Part of a small language model's weights.
Size: 8 layers, 7 heads of 32 (1 for keys and values), MLP 448 SwiGLU, vocabulary 1024, 3.79M parameters.
Architecture: RMSNorm before each block, rotary positions, no biases in attention or MLP, untied embeddings.
MLP neurons of a small language model. Each row is named by its layer, matrix (gate and up: input weights; down: output weights) and neuron, and shows model dimensions 48-143. Each number is 128 + 24 x the weight over its row's rms, rounded and kept within 0 to 255. A neuron's up and down rows have the sign that makes its largest values positive.
Before each neuron's rows, "fires on" lists the tokens most often at its 100 highest values on Wikipedia text that the model never trained on.

fires on: "i", "o", "io"
L5.gate419 [116 114 144 192 183 156 142 110 131 147 142  87 124 143 106  97 129 110 129 179 141 129 129 121 118 122 129 125 156  98 144  81 155 134 113 126  93 130 149 154 133 144 105 145 149 101 136 125 125 145 209 106 143  96 134  87 142 126 133 155 120 153 127 100  81 145 167 153 157 145 118 137 141 133 132 122 115 140 125 139 135 149 109 110 118 135 119 150 113 139 145 133 142 148 184 121]
L5.up419 [160 133 162 126  86 107  79 156 147 130 142 146 142 127  93 114 152 101 148 179 127 101 103 135 142 135 103 127 132 127 112 118  95  86 151 132 101  85 154 149 126 101  98 107 129 124 137 151 106 114 118 115 129 149 126 112 107 134 125 142 141 185 125 124 148 142  99 109 133 132 126 146 134 174 139  62 134 138 104 125  90  86 122 129 130 153 123 132  97 119 144 153 131 158 116 121]
L5.down419 [129 128 127 183 143 182  83 173 152  95 190 112 135  87 117 113 143 103 114 119 142 147 127 119 100 100 158 123 126 154 167 108 145 110 158 144 101  96 125 198 131 123 129 103 109 112 145  83 158  96 143 119 137 120  79 141 155  99 164 107 116 110 106  99 173 122 140 111 101 163 122 163 148 136 135 136 161 113 144 130 133  63 133 139 109 131 129 155 120 139 170 131 174 127 187 117]

fires on: "ed", "ied", "es", "ted", "ing", "e"
L5.gate108 [142 150 197 107 114 118  94 114  99 108 151 150 127 147 142 106 109 157 112 118 116 158 163  93 118 143 119 138 139 136 136  98 138 122 130 141 139 124 131 127 121 117 112 106 103 151 127 143 126 126 142 120 129 141 118 137 113 121 152 151 154  87 181 128 167 109 119 117 100 138  84 127 169 131 166 172 126 106 122 129 147 131 173 139 163 129 107 104 129  91  90 154 136 174 119 158]
L5.up108 [157 114 124 144 116 143  92 123 123 145 150 139 130 113 129 136 101 107 126 131 119 131 138 120  67 160 140 147 146 141  93 166 111 120 113 156 126 141 113 134 126 122 144 108 146 139  91 121 157 136 133 150 148 132 125 186 141 129 140  92 133  96 123 150 146 124 125 130 131 111  99 141 145 105 147 171 145  81 148 139 155 124 123 112 145  89 168 126 105 111 146  81  95 128 117 108]
L5.down108 [123 140 128 159 100 135 140 133 126 155 144 103  82 125  97 150 170 141 120 140 138 124  88 118 138 164  91 127  95 122 120 135 164 176 147 139 143 101 131 146 130 138 103 132 133 107 150 125  90  63 139  97 102 125 145 129 137  95 131 142 115 114 200 110 148 132 133 139  95 124 130 138  90 119 129 153  85 144 132 106 139 103 133 135 136 149 107 114 131 163 125 151 111  96 131 190]

fires on: "ir", "n", "re", "y", "us"
L5.gate366 [128 119 120 104 127 111 127 146 148 106 138 125 162 128 197 100 124 134 113  95 108 121 133  56 143  94 154 181 109 129 123 121 153 138 119 118 162 154 121 109 137 128 108 125 146 127 121 107  86 114 133 137 104 131 121 128 139 135 128 129 140 105 174 131 103 143 145 185  79  87  89 126 107 146 111 157 100 129 158 141 125 100  96 124 105  82 111 145 151 126 126 125 158 149 140 119]
L5.up366 [115 159 179 119 109 114 186 136 208 133  94  85 174 159 133 117 174 150  88 126 130 120 134  94 156 127 131  87 120 114 127 105 130 120 138  94 155 121 151  94 134 129  94 100 146  76 164 128 133 143 120  86 147 162 146 143  96 148 110 118 128 162 105  88 101 132 164 113 150 105 141 174 138 101 104 116 140 164 129 132  90 101 139 120 115 104 160 120 115 124 136 141 118 124 137 137]
L5.down366 [182 126 114  96 138 157  85 130 116 124 150 131 120 131 152 120 150 131 129 140 127 139 123 153 152 142 114 137 129 125  77  98  99 130 130 136 112 111 115 133  93 134 176 153 122 104 156 135 151 154 119 131 128 100 151  93 165 131 125 108 135 148 131  99 123 155 133 169 110 115  98 161 167 156 153 147 140 103 132 136 111 181 100  86 110  97 144 153  86 113 112  98 114 108 157 169]

fires on: " |", "id", "-", "if", "ri", "on"
L5.gate239 [102 120 126 150 131 127  94 114 144 113 121 148 118 112 106 141 159 157 125 146 108  97  93 151 117 151 153 174 145 134 153 135 100 129 113 126 149 125 123 125 142 139 111  91 100 151 133 141 130  89 125 116 116 116 126 118 105 146 106 128 151 105 123 132  76 125 110 130 105 121 133 123 142 127 159 101 116 138 123 142 147 134 154 137  92 162  92 189 154 127  87 119 175 141  91 120]
L5.up239 [129 113  98  85 115 126 156 118 178  88 143 134 162 141 159 112  80 104 137 153 110 138  89 101 154 128  70 121 110 142 110 146 128 117  97 136 110 162 136 126 115 137 125  95 157 134 136  83 119 136 106 104 136 144 115 128 155 125 120  76 116 142 130 108 171 116 157 121 111 106 121 136 104  84  53 115 160  75 124  96 133 140 144 159 127 127 129 157 106 120 124 141 115  72 152  98]
L5.down239 [116 122 157 130 110 137 164 127 136 104 144 118  86 142 112 139 106 141 121 185 125 132 136 113 150 126 117 185 148 148 113 157 162 144 124 116 167 125 148 131 146 133 154 148 157 125 121 144 109 124 107 121 105 101 120 135 103 159 140 133 149 107 127 155 133 108 121 184 136 133 152 142  68 133 109 133 103 108 121 108 139 142 131 194 134 107  87 116  97 152 119 140 147 104 125 138]

fires on: "em", "ord", "b", "ass", "ar", "et"
L5.gate295 [ 95 139 130 124 121 115 213 141 147 129 141 130 117 124  96 115 123 115 148 133 131 137 185 124 148 144 109 137 122 120 108 107 155 150 143 151 126 161 108  90 126 154 108 121 106 143 151 175  73 110 145 126 165 164 158 115 130 139 133 129 112 100 172 134  97 123 127 137 120 115 157  86 190 170 123  94 108  91 124 147 136 136 142 116  96 142 101 165  83  97 112 160 157 148 136 153]
L5.up295 [100 143 142 111 160 103 143 167 116 133 112 141  97 129 101 150 109 130  99  69 117 150 161 171 133 104 101 118 107 144 130 116  61 126 140 144 112 136 165 142  95 110 139 120 112 174 144 127 147 151 110 128 114 132  95 157 117 121 158 107 131 112 139 120 124 175 175 109  71 112 133  88  67 155 136 116 175 113 120 147  91 102 108 106 128 175 109  91 138 101  99 119 142 151  92 146]
L5.down295 [159 120 100 104 123 128  97 164 174 145 119 141 126 117 133 155 114 156 107 129 157 101 115 106 101 154 125 149 120 153 152 124 109 111 127 123  98 165  91 139 105 124 151 174 116 108 162 135 110 167 137 112 132  86 150 132 124 107 129 116 132 153 101 159 157 143 104 119 127 138 122 149 115 151  87 139 125  95 122 124  92 123 124  81 140 116 166 146 110 130  96  75 170 108 143 179]

fires on: "all", "in", "us", "ri", "p"
L5.gate180 [ 92 135  94 131  99 145 139 159 147  88 121 116 129 130 138 173 140 124 151 139 139 103 118 141 117 111 101 111 122 107 110 109 124 193 141 106 166 197 164 145  87 147 139 110 112 150 128 162 127 117 158 136 151  88 113 105  97 145 136 105 131 117 169 130  99 160 123 143  92 149 121 125 161 132 134 140 140 119 101 133  94 117 111 149 120 173  87  91 158 101 111 152  96 127 105 114]
L5.up180 [104 147 135 132 132 142 124 138 115 119 106 111 138 126  82 119 116  97  98 119 160  92 124 106 105 134 135  88 166 115 129 118 108 125 144 145 165 106 151 142 139 123 137 158 107 118 150 140  91 137 165 156  32  87 118  96 136 150 112 110 131 120 118 137  93 120 100 137  86 127 112 120 142  96 114 152 106  91 115 133  92 154 130 146 150 131 121  76 109 164 173  79 152 186 121  96]
L5.down180 [113 107 129 136 120 116  83 178 124 164 150 129 128 140 111 143 127 108 126  88 125  89 104  97 135 147 163 126  91 120  99 107 116 125 133 123  91 137 135 122 114 142 119 116  97  85 157 112 130  88  91 126 123 120 136 141 148 121 138 133 159 108  85 150 100 113 163 149 175 110  90 136 165 102 158 169 150 138 143  98 120 162 160 139 141 145 125 149 163 118  90 135 132 136 124 119]

fires on: "ad", "od", "ig", "and", "u"
L5.gate75 [113 138 138  91 117 115 144 116 119 150 145  96 146 137 128 155 133 126  94 150 132 118 102 130 120 125 132 142 199 107  43 124 125  92 123 113 140  79 133 163 121 201  84 120 123  94 132 160 151 169 100 113 109 103 119  67 108 104 124 118 115 119 124 163 142 123 121 108 144 117 129  69 167 101 152  95 151 131 165  98 119 109 120 121 151 163 107 122 154 118 123 106 114 103 102  95]
L5.up75 [126 128 115 133 142 104 143 190 140 175 171 146 128 142 133 119 102 133  89 123  97 146 153 139 122 129 133 144 123 134 102 128 118 140  84 122 133 165 154 137 110 132 127 115 140  81  83 137 156 153 132 134 105 139 159 102 157 115 123 133  81 145 114 124 143 135 102 143 129  95 190 138 138 148 113 120 132  85  94 150 132 121 114  85 190 121 175 155 133 129 128 124 124  96 134  97]
L5.down75 [156 155 133 159 141 125 124 130 175 101 143 115 139 130 166 121  87 138 133 158 112 153 139 143 106 126 127 140  98 157 159 131 121 141 118 166 107 137 183 132 153 124 134 149 107 111 109 124  87 126 134 150 114 123 103 172  92 114 105 123 111 129 122  89 155 163 140  97 128  90 147 142 140 163 119  93 121 114 101 130 161  98 144 132 142 138 124 166 103 142 140 112  70 152 109 143]

fires on: "et", "ar", "ag", "ake"
L5.gate365 [131 129 138 123 118 127 139 158 129 121 173 113 166 134 157 143 111 153 105 119 117 156 131 108 106 116 129  90 123 129 138 112  98 153 125 147  90 114 153 127 125 165 153  92 138 173 146 162 169 119 182 148 131 139 155 122 123 127 111  89 117  91 145 141 130 121 111 162 122 175 171 112 145 206 175  99 129 113 106 139 120 137 136 147  89 142 112 127 152  82 139 168 140 161 119 156]
L5.up365 [143 134 100 104 101  75  75 173 140 124 120  87 102 149 122 104 149 110 118  99 120 130  87 127 109 143  84  73 126  79 130 100 129 113 120 141 117 154  96  99 114 146 131 122  94 171 110 139 129  92 124 110 102 128 124 140  95 158 141 152 164 117 113 136  98 120 109 107 154 132 137 134 116 136 116  73 144 105 120 132 102 126  92 122 142 158 128 131 143 106  78 145  96 147 126  89]
L5.down365 [146 144 130 139 131 203 115 120 150 140  94 136 133 118 141 185 119 103 129 126 112 141 150  92 126 123 161 146 143 152 107 112 114  94 125 132 138 124 121 126 106  87 161 148 112 216 168 133 118 143 124 155 128 116 124 133  99 120 141 115 110 137 132 115 100 145 132 139 127 169 161 145 148  88 167  74 135 159 149 141 105  86 112 127 119  78 131  94  99 159 116 127 141  90 117 137]

fires on: "rom", "ide", "use", "ite", " ab"
L5.gate399 [152 102 163 183 133 133 110 125 121 129 138 109 156 114 114 155 122 145 110 158 135  78 135 126 148 131 136 136 131 133 123 132 114 146 135 172 122 119 157 151 157 109 102  67 133 114 106 124 119  92 147 118 122 139 138 103  76 106  74 112 103 116 132 147  76 121 179 146 107 161 141 117 103 135 113 110 127 156  78 112 149 139 197 146 128 121 121 139  97 107 134 155 120 146 181 128]
L5.up399 [122 127 142 175  95 145 134 101 166 110  71 110  95 138 117 135 119 169 134  90 163  87 138  90  48 136 108 108 129 137 133 117 134 117 130 117 121 135  89 115 131 133 112 135 113 138 179 114 120 114 129 132 133 161 134 142 134 127  77 143 122 115 112 132 140 136 119 140 122 132 133 139  99 165 157 137 124 137 102 108  83  90  90 134 129 128 129 105  80  76 120 129 114 139 137 127]
L5.down399 [129  76 163  97 124  90 155 143 146 121 124 110 140 124 155 139 103 102 118 102 134  97 154 132 127 141 135 137 179 106 143 130 103 109 103 136 149 144 112 137  98 135 136 149 131 150 126 116 149 134 157 119 126 155 142 173  78 199  86 163  89 139 121 172 143 144 103 131 127  77 166 121 111 118 141 115 137 138 107 156 135 116 132 138 150  98  98  88 106 167  98 151 113 127 125 143]

fires on: "w", "ber", "ther", "st", "mer"
L5.gate76 [148  89 122 186 153 147 148 134  74 115 152 100  93 158 156 151 133  96 148 161  91 112 145 124 176 151 128 163 133 148  98 143 181 136 136 141 127 149  96 109 124 148  83 108 121 119 146 150 138 108 121 157 150 128 136 146 129 139 154 120 125 126 158 146 188 105 130 123 124 135 139 134 122 140 134 122 115 165 140 107 127 130 162 105 125 135 138 166 101 117 100 181 137 114 108 142]
L5.up76 [111 126 154 117 121 148  96 124 123 132 114  85 131 103 128 127  84  41 109 127 130 126 124  84 137 119 114 131 163 121 149 123  80  92 141 129 154 115 130 135 124 154 136 110 111  91 122 151 107 158 163  89 110  82 122 128 143 111 135  99 111 155  88 136  97 122 135 128 104 120 145 135 132 127 181 116 159 158 157 121 100 118 146 142  97 152 144 162 154 156 129 177 153 127 133 129]
L5.down76 [111 121  99 157 109 112 103 143 138 154 108 141 193 136 135 162 147 178 113 139 107  98 122 111 140  96 126 132 101 137 136 170 141 140 134 101 168 134 122 150 131 104 103 125 139 109 148 157 133 138 129  85 119 132 115 104 105 114 144 154 133  98 158 137 111 137 133  80 127 127  94 148 138  97 127 123 144 190 135 153 131 169 175 159 125 118 147 124 128  95 155 133 131 108 125 167]

fires on: "if", "p", "n", "in", "ut", "al"
L5.gate144 [173  65 101 139 102 171 117 129 169 147 139  74 154 121 154 143 152 149 151 134 105 148 135 118 112 132 115 125 138 135 143 148 131  98 121 143 131 130 121 145 124 136 141 164 146 133 135 124 134 145 121  75 143 116 144 162 132 135 104 110 101 123 158 190 115 194  99 185 118 110 137  91 151 115  94 143 114 125 145 153 156 142 116 122  95  85  74 116 162 128 146 152 145 136 126 112]
L5.up144 [ 97 103 157 130 124 155  94 118 100  71  95 150 178 136 124 115 148 135 116 133 158  91  86 166 126  69 128 111 134  88 127 142 105 123 161  84 149 124 150 154  99 120 146  87 160 153 139 120 105 149 126 111 156 103 167  76 152 139 148 138 130 151 136 121 155 158 157 115 111 126 138 141 102 111 107 100 107 113 133 121 109  82 109 133 153 135 109 131 148 179 133 106 144 157 141 114]
L5.down144 [114 120 117 136 118 120 153 169 130 128 130  84  79 112  58 121 145 126 172 137  82 121  90 135 163 138 135 122 140  97 104 137 170 176  88  78 134 139 125 127 134 127 105 127 110  84 117 140 128 111 122 120 105 123 110 142 156 123 154 119 130  95 142 124 113 110 108 110 123 145 127 116 118 103 109 149  93 188 129 171 130 138 127 124  97 171 121 130 132  97 122 129 159 161 120 115]

fires on: "ber", "im", "m", "mer", "in", "ent"
L5.gate321 [112  71 122 109 107 148 139 102 113  64 130  98 168 141 127 142  93 124 153 106 148 131 126 149 108 122 102 128 122 168 176 152 126 138 143 159 118 113 121  96 121 141 127 126  68 101 115 155 118 137 122 143 130 112 168 128 120 101 179 102 129 119 151 166 153  92 113 131 153 101 104 114 158 182 131 175 137 129  98 120 133 119 132 138 129 126  92 106 116  92 136 155 119 143 133 154]
L5.up321 [159 156 151 109 127 140 174  92 107 131 122 112 129 136 142 103 107 114 123 103 139  97 120 130  85 140 102 128 144 142 149 161 172 126 169 122 133 149  87 119 103 138 151 113 148 151  94 134 127 137 141 126 130 141 156 154 210 149 144 132 137 121  97 153 152 127 126 150 101  84 165 169 165 150 148 150 170 154  95 120 130 146 120 155 151 157 124 129 135 118 118 146 119 113 164 133]
L5.down321 [135 170 143 105 163 133 131 106 157  87 101 114 113 136 101 142 164  96 109  96 150 141 106 134 173 118 142 140 120 120 125 155 131 145 147 124 125 156 155 144 118  93 108 134 135 113 168 180 137 125  81 118  78 183  93 110 121  81 128 152 100 173 119 117 107 110  94 132 154 163 130 119 137  77 115 110 139 100 127 129 143 146 157 132 144 134 120 123 117 159 126  87  77 146 111 153]

fires on: "o", "ear", "id", "or", "end", " –"
L5.gate427 [148  64 122 132 163  82 120 145 136  80 119 108 105 113 122 135 127 137 155 147 118 137 134 165 118 111 112 159 141 141 108 111 100 166 128 109 142 122 110 139 130 181  60  89 120 153 130 172 137 134 130 127 190 116 177  96  93 164  99 147 111  94 140 141 131 125 146 167 131 163 116 126 137 160 108  91 134 102 133  89 115 131  82 111 121 170 121 111 134  87 125 136 108 129  95  93]
L5.up427 [207 103 109 131 135 122 130 148 174 116 112 164 110 131 130 115  85  86 149 140 124 146 110 190 107 141 105 149  93 123 136 132 120 136 131 122 168 149 120 154 152 139 119  86 122 127 127 157 103 124 115 116 163 138 119 118 160 108 103 145 100 124 114 110 158  99 149 130 137 162 141 131  97 139 133 115 145 105 135 134 136 121 106 136 128 142 153  93 137  74 139 127 127 114 128 124]
L5.down427 [142  90 131 169 147 166 143 123 106 138 166 150 128 147 143 101  87 127  91 133 103 143 152 129 126  80 118 132 113 138 100 139 125 120 124 101 202 133 116 120 102 139 158 121 160 106 145 111 145 129  95 111 161 164 120 139 174 146 147 117 110 164 128 131 165 134 101 103  94 116 130 146 136  88 166 140  95 106 153 164 141 110 103 131 115  82 125 150 147 125 143 130 114 109 122 110]

fires on: "ec", "t", "im", "h", "en", "un"
L5.gate278 [140  96 154 143 137 175 155 124 116 126 138 142  83 121 187 166 164  96 146  84  92 133 122 125 116  98 116 119 154 147  90 151 125 118 140 136  98 149  83  94 113 141 101  79 121 105 128 146  75 136 124  97 160 120 174 106 111 203 135 120 112  96 152 142 145 125 138 107 148 109 158 126 161 151  77 153 145 148 127 143 120 145 107 106 112 152 113 178 119 129 137 149 110 133 108 112]
L5.up278 [123 126 157 149 166 139 122 157 121 123 133 137  88 149 190 120 177 105 146 122 106 129 139 164 111 114  97 144  92 105 119 109 128 132 129 147 133 136 112 109  92 138 133  87 106  67 179 149 111 115 132 142 153 110 165 134 154 156 111 131 102 106 124 142 141 112 115 141 123 120 168 144 106 126 101 155 112 124 143 145 105 171  60 136 154 130 141 130 107 151 112 159 122 151 150 141]
L5.down278 [150 106 104 108 138 100 162 150 168 116 135 130 156 145 143  84 126  99 125 173 123 127 153 150 132 121 156 155 145  95 130 106 131 156 115 169 134  86 132 135 156  96 147 134 150  96 156 170 172 134 138 180 103 138  95 136 153  88 144  73 102 121 113 129 150 132 183 148 117 179 137 119 112 110 127 125 148 118 135 123  96 116 117 162 128 141 157 102 134 143 139 149 127 105 133 120]

fires on: "is", "os", "4", "3"
L5.gate6 [ 93 141 151 138 140  96 115 126 132 146 160 123 144 146  98 190 112  88 116 134 163 179 117 127 143 128 119 108 138 124 100 141 172 161 117 135 139  94 108 149  89 125  97 105 132 129 152  81 163  80 105 130 103 111 106 108 110 131 119 100  77 136 146 156 166 153 134 158 108 152 137 125 142 141 104 162 138 112 151  76 142 175 136 124  96 114 131 144 136 142 119 113  93 112 107 117]
L5.up6 [143 118 125  84 124 133 124 100 132 118 126 136 133 118 107 135 189 142  93 145 155 133 149 117 140 134 123 106 150 160 119 172 141 137 190 126  87  81 137 164 113 161 118 154 121 186 141 112 106 105 101 128 119 120 150  96  69 162 144 129 137 149 114 138 132 165 158 149 151 153  98 169 125 128 125 124 108 104 135  97 123 135 104 152 107 108 112 113 158 126 121 124 113 122 135 148]
L5.down6 [149 148 126 131 128 158  92 122 134  90 115 132 132 117 102 114 142 163 139 134 103 147  93 145 130 125 107  92 135  92 156 117 138 130  84 145 124  68 121 169 113 120 152 137 135 139 141 125 121 135 130  97 138 119 130 139  77 102 114  59 125  99 139 127 112 129 119 154 119 107  78 134 117 146 138  95 127  94 127 115 141 169 161 156 126 140 136 135 177 120 125 150 122  92 103 143]

fires on: "i", "u", "ai"
L5.gate254 [128 150  98 132 150 127 145 144 134 117 161 137 131 128 146  99 123 123 116 161 124 128 136 163 125 114 116 113 143 108 132 106  98 129 143  99 131 122 142 104 133 167 119 107 136 123 119 165 157 111 131 115 140 121 148 177 104 121 159 108  93 152 118 138 124 129  99 118 116 105 130 132 160  92 118  52 141 120 121 137 111 118 101 146 108 177 114 158 101 174 117 136 178 158 133  83]
L5.up254 [112 149 150 152 183 141 113  98 102 128 109  97 161 136  97 122 109 104 137 121 162 100  97 129  89 141 114 146 165 111 127 152 112 109 159 101 114 151 144 126 122 114 142 120 152 176 129 125 119 131 122  94 150 151 124 142 126 133 108 104 170 114  97 130 142 158 128 141 102 109 103 150 152 133 110 107 127 113 156 151 121 136 153 112 127  88 147 130 114 101 138 108 162 111 166 142]
L5.down254 [122 138 117 144 125  99 152 120 107 150 160 105 130 114 125 101 100 119 103 152 130 130 118 173  66 150  81  73 146  91 118 134 145  90 100 143 128 110 171 167 117  86 120  95 142 106 127 119 145 116  77 106  91 121 143 145  94  95 141 126 104 140  82  99 130 131 148 135 107 117 129 154 143 106 146 126 112 122 160 111 141 107 162 131 119 124  87 134 135 128 143  94 200 101 171  97]

fires on: " ind", "en", "ad", " Ind", "nd", "le"
L5.gate159 [120  91 110 141 135  86 123 148  78 156 157 132  89  99 134 158 105 128 170 124 103 150 158 126 137 111 100 124  96 146 115 150  69 150 108  99 137 139 142 124 116 119 127 140 132 106 105 133 135 124 141 116 131 122 157 145 135 163 109 133 113 112 114 145 163  72 149 142 120 132 111 147 186 143  87  99 161  98 124 137 155 144 107 104 114 147 134 118  75  87  69 131 150 129 124 144]
L5.up159 [158 137  67 132 120 105 118 125 142  65 125 127 179 165 145 119 118 155 118 145 135 133 158 129 163 125 120 118 129 127 130  74 132 168 107 133 144 145 110 124 148 149 146 113 116 155 156 134 143 168 128 109 113 125 114 121 118 115 112 137 105 165 120 133 145  86 127 145 138 127  98 105 128 124 152 134  81 135  88 141 131 111  97 117 112 151  41 146 142  95 113 140 116 157 154 141]
L5.down159 [160 149 138 172 109 134 107 105 138 104  89 107 116 160 141 151 119 128 136 152 124 138 138 116  50 140 101 153 115 150 111 191 153 142 126 129 119 132 108 124 165  96 132  89 123 112 145 126 126 111  79 112 139  98 142 110 116 143 141  67 147  94 139 131 132 158 127 151 125  90 121 127 130 144 133 155  83 104 137 150 124 125 114 141 150 111 151 122  74 129 126  91 111 156 155 129]

fires on: "g", "ad", "od", "id", "ter", "z"
L5.gate38 [150  64 116  90 105 134 144  85 122 101 135 101 140 125 121 170  84 139 141 126 129 141 132 145 146 132 162 119 156 139 108 148 125 123 170 144  67  97 132 138 129 141 117 118 155 127 136 161  98 167 125  87 167 133 120 132  97 104 152 109 110 111 170 128 153 157 110 102 114 125 154 112 142 152 139 118 167 127 115 130 108 162 117 124 128 147 140 175 157 103 143 108 114 115  96 117]
L5.up38 [ 95 133 124 139 160 116  85 167 141 145 114 131 105 139 175  95  69 130 101 128 159 170 136 133 124 138 120  88 107 108 138 129 134 112 125 113 112 114 107 122 126  96 114 121 116 151 135 156 130 159 103 155 109 127 125 120 141 154 114 106 140 146 131 124 158 126 151 104 153 189  90 130  98 128 105 116 136 144 118 121 129 124 101 140 161  80 135 116  68 153  98 105 164 141 108 142]
L5.down38 [162 142 109 175 104 113 129 131 153 111 156 136 112 160 122 112 128  84 112 151  85 131 100 132 139 165 124 164 122 110 134 119 147 117 134 138 119 150 176 122 106 150 140 112 126 117 122 122 104 158 170  93 167 125 113 106  87 139 129 107 134 104 170 153 165 124 108 123  68 111 136  89 113  95 136 134 135 106 168 134 156 150 140 143 108 113 120 148 127 158 135 140 124 158 114 145]

fires on: "ad", "s", "od", "l", "ial", "en"
L5.gate246 [ 89  82 106 155 134  98 127 111 148 123 140 126  96 169 162  93 109 151 154 152 145 140 118  59 128 116 126 144 118 119 137 127 102 154  97 129 147 122 118 109 124 131 137 105 140  96 142 172 160 125  82 144 115 151 124  93 102 141 106  91 117 120 133 120 157 156 139 154  98 126 114 127 120 141 114 155 143  61 143 142 128 125 100  87 127 147 107 160 103 124 122 101 114 161 104  98]
L5.up246 [127 121 127 108 145 163 120 120 140 142 132 163  84 106 131 139 133 117 123  77  78 169 140 132 144  67 145 153 139 112 125 114 123 145 114 141 111 160 139  99 134 126 180 146 141 148 137 148  92 169 115 126 155 118  84 153 153 105 101 113 148 113 106 132  97  94 157 121 138 145  74 154  93 101 130 139 140 112 167 162 120 131  81 115 164 150 124 151 130  98 154 110 153 171 103 160]
L5.down246 [215 125 138 151 115  96 107 161 106  97 102 115 145 122 138 118 133 151 122  88 141 155  83 125 102 123 160 148 109 157 146 153 127 145 140 148 114 131 130 144 103 119 148  82  89 135 128  63 108 103 146 129 156 142 135 143 107 142 123 112 111 168 121 115 125 167  77  97 131 113 134 119 117 190  66 119 104 150 132 129 125 125 129  83 110  85 147 134 110 125 145  98  98 107 135 153]

fires on: "u", "an", "ig", "i", "um", "ad"
L5.gate176 [122 116 140 138 128 163 110 136  91 107 168 137 112 118 147 153 138 125  96 129 112 133 154 122 136 112 131 125 134 103  98 167 122  73 180 101 112 141 141 139 110 143 100 104 144 133  95 185 149 179 128  94 110 136 211 109 130 153 147 168 125 183 128 109 140 132 163 145 105  59 162  97 121 148  97 103 160 113 114 153 171 117 132 147 105 111  98 136 146 110 114 161 121 121 144 145]
L5.up176 [137 167 146 164 160 126 131  95 121 147 155 138 101 141 163 129 104 127  89 118 166 129 172 129 120 148 101 118 109 120 111 117 124 115 119 129 109 118 132 161 117 156 146  84 156 122 125 125 123 140 155 138 173 120 139 129 126 143 129 112 118 147 120 175 180 177 137 107 134 104 162  81 162 129 111 133 201 126 122 175 157 143 155 118 157  97  93 157 137 148 115 143 122 126 122 112]
L5.down176 [130 124 135 123 112 125 128 149 135 164 119 106 136 129 174 119 111 103 164 142 148 159 111 147 114 171 140 112 118  85 112 105 143 139 125 119  82 140 128  79 131  98 108 155 125 152 139 134 140 155  89  79 124  81  91 107 121 133  96 132 158 113 117 131 151 127 151 151  99 135 108 155 125 140 179 111 117 139 163 129 127  82 129 102 123 101  87 122 121  92 159 105 170 116 114 141]

fires on: " up", "es", "ed", "hed", " on", "ished"
L5.gate372 [143 100 173 137 123 101 115 125 117 110 125 109 109 121 135 131 124 116 123 131  99  86 174 106  97 122 136 131 153 127 156 102 114 129 141 156 150 170 162 147 108 124 109 104 196  97 125  97 133 105 110 153 116  66 138 160 109 140 122 124 143 126 153 144 170 126 156 133 141 111 127 142 121 130 136 131 158  98 148 163 108 102 121 137 142 107  94 138 110 123 126 134 119 120  94 123]
L5.up372 [119 122 158 133 122 139 109 141 147  95 156 123 117 137 114 124 109 115 132 126  89 154 141 106 123 126 124 109 141 179 138 101 116  87 122 161 138 129 110 133 122 109 139 171 138 124 139 136 105 117 117 130 115 136 131 148 126 113 162 156 177 165 119 141 124 127 134 122 107 132 120 137  83 141 137 123 160 127 171 165 115  77 145 128 126 106 104 116 113 116 110 161  85 101 113 164]
L5.down372 [135 132 159 141 129 148 155 152  92 146 144  84 106 167 114 123 106 122 164 128 134 133 166 136 124 139 102 137 132 123 114 108 112 146 126 137 141 126 115 105 146 150 123 119 170  97 110 113 126 102 124 121 105 143 127 161  80 124 115 131  93 101 155  95 139 100 138 177 110 132 124 109 117 141 110 109 128 142 148 117 112 147 143 176 154 131 120  71 108 122 140 136 129 129 146 122]

fires on: "5", "4", "th", "8", "7", "3"
L5.gate110 [ 94 144 113 161 116 119 123 155 117 113 170  94 100 143 149 143 117 143  91  96 129 141 140 108 133 171 146 121 145  94 153 125 151 117 125 134 133 131 166 151 107 162  89 105 141 170 138 121 119 105  79 119 122 113 124  85 126 134 111 126 111 103 161 102 182 139 133 158 108 135 124 171 145 128 115 134 142 126 109  68 143  92 127 115 135 127 140 121 112 116 133  91  97 126 133 141]
L5.up110 [149  96 141 156 141 101 108 135 108 124 144 120 124  80 115  91 137 125 171 107 149 156 181 138 149 130 108 113 143 125 171 123 111 123 155 151 104 141 131 135 108 147 130 154 161 113 146 102  95 110 118 129 107 143  95 108  76 163 132 158 166 148 153 133 151 172 162  79 147 125 110 111 127 121 142 102 124 134 160 128 145 147 119 137  85 133  96 123 145  89 131 114 133 129 146 142]
L5.down110 [ 93 115 152 125 150 141 128 144  94  94 110 144 137 128 129 129 166 152 152 105 132 146 140 133  88 116 125 125 164  97 128 120 142 109 150 130 143 154 135 189 161 151 140 154 153 123 102 134 128 146 136 135 107  93 112 138 104 161 120 119 122 162 102 102 115  70 166 133 146  70 101 102 152  92 160 132 147 176  69  71 137 130 129 134 175 153 123 130 122 120 132 135 150 151 120 101]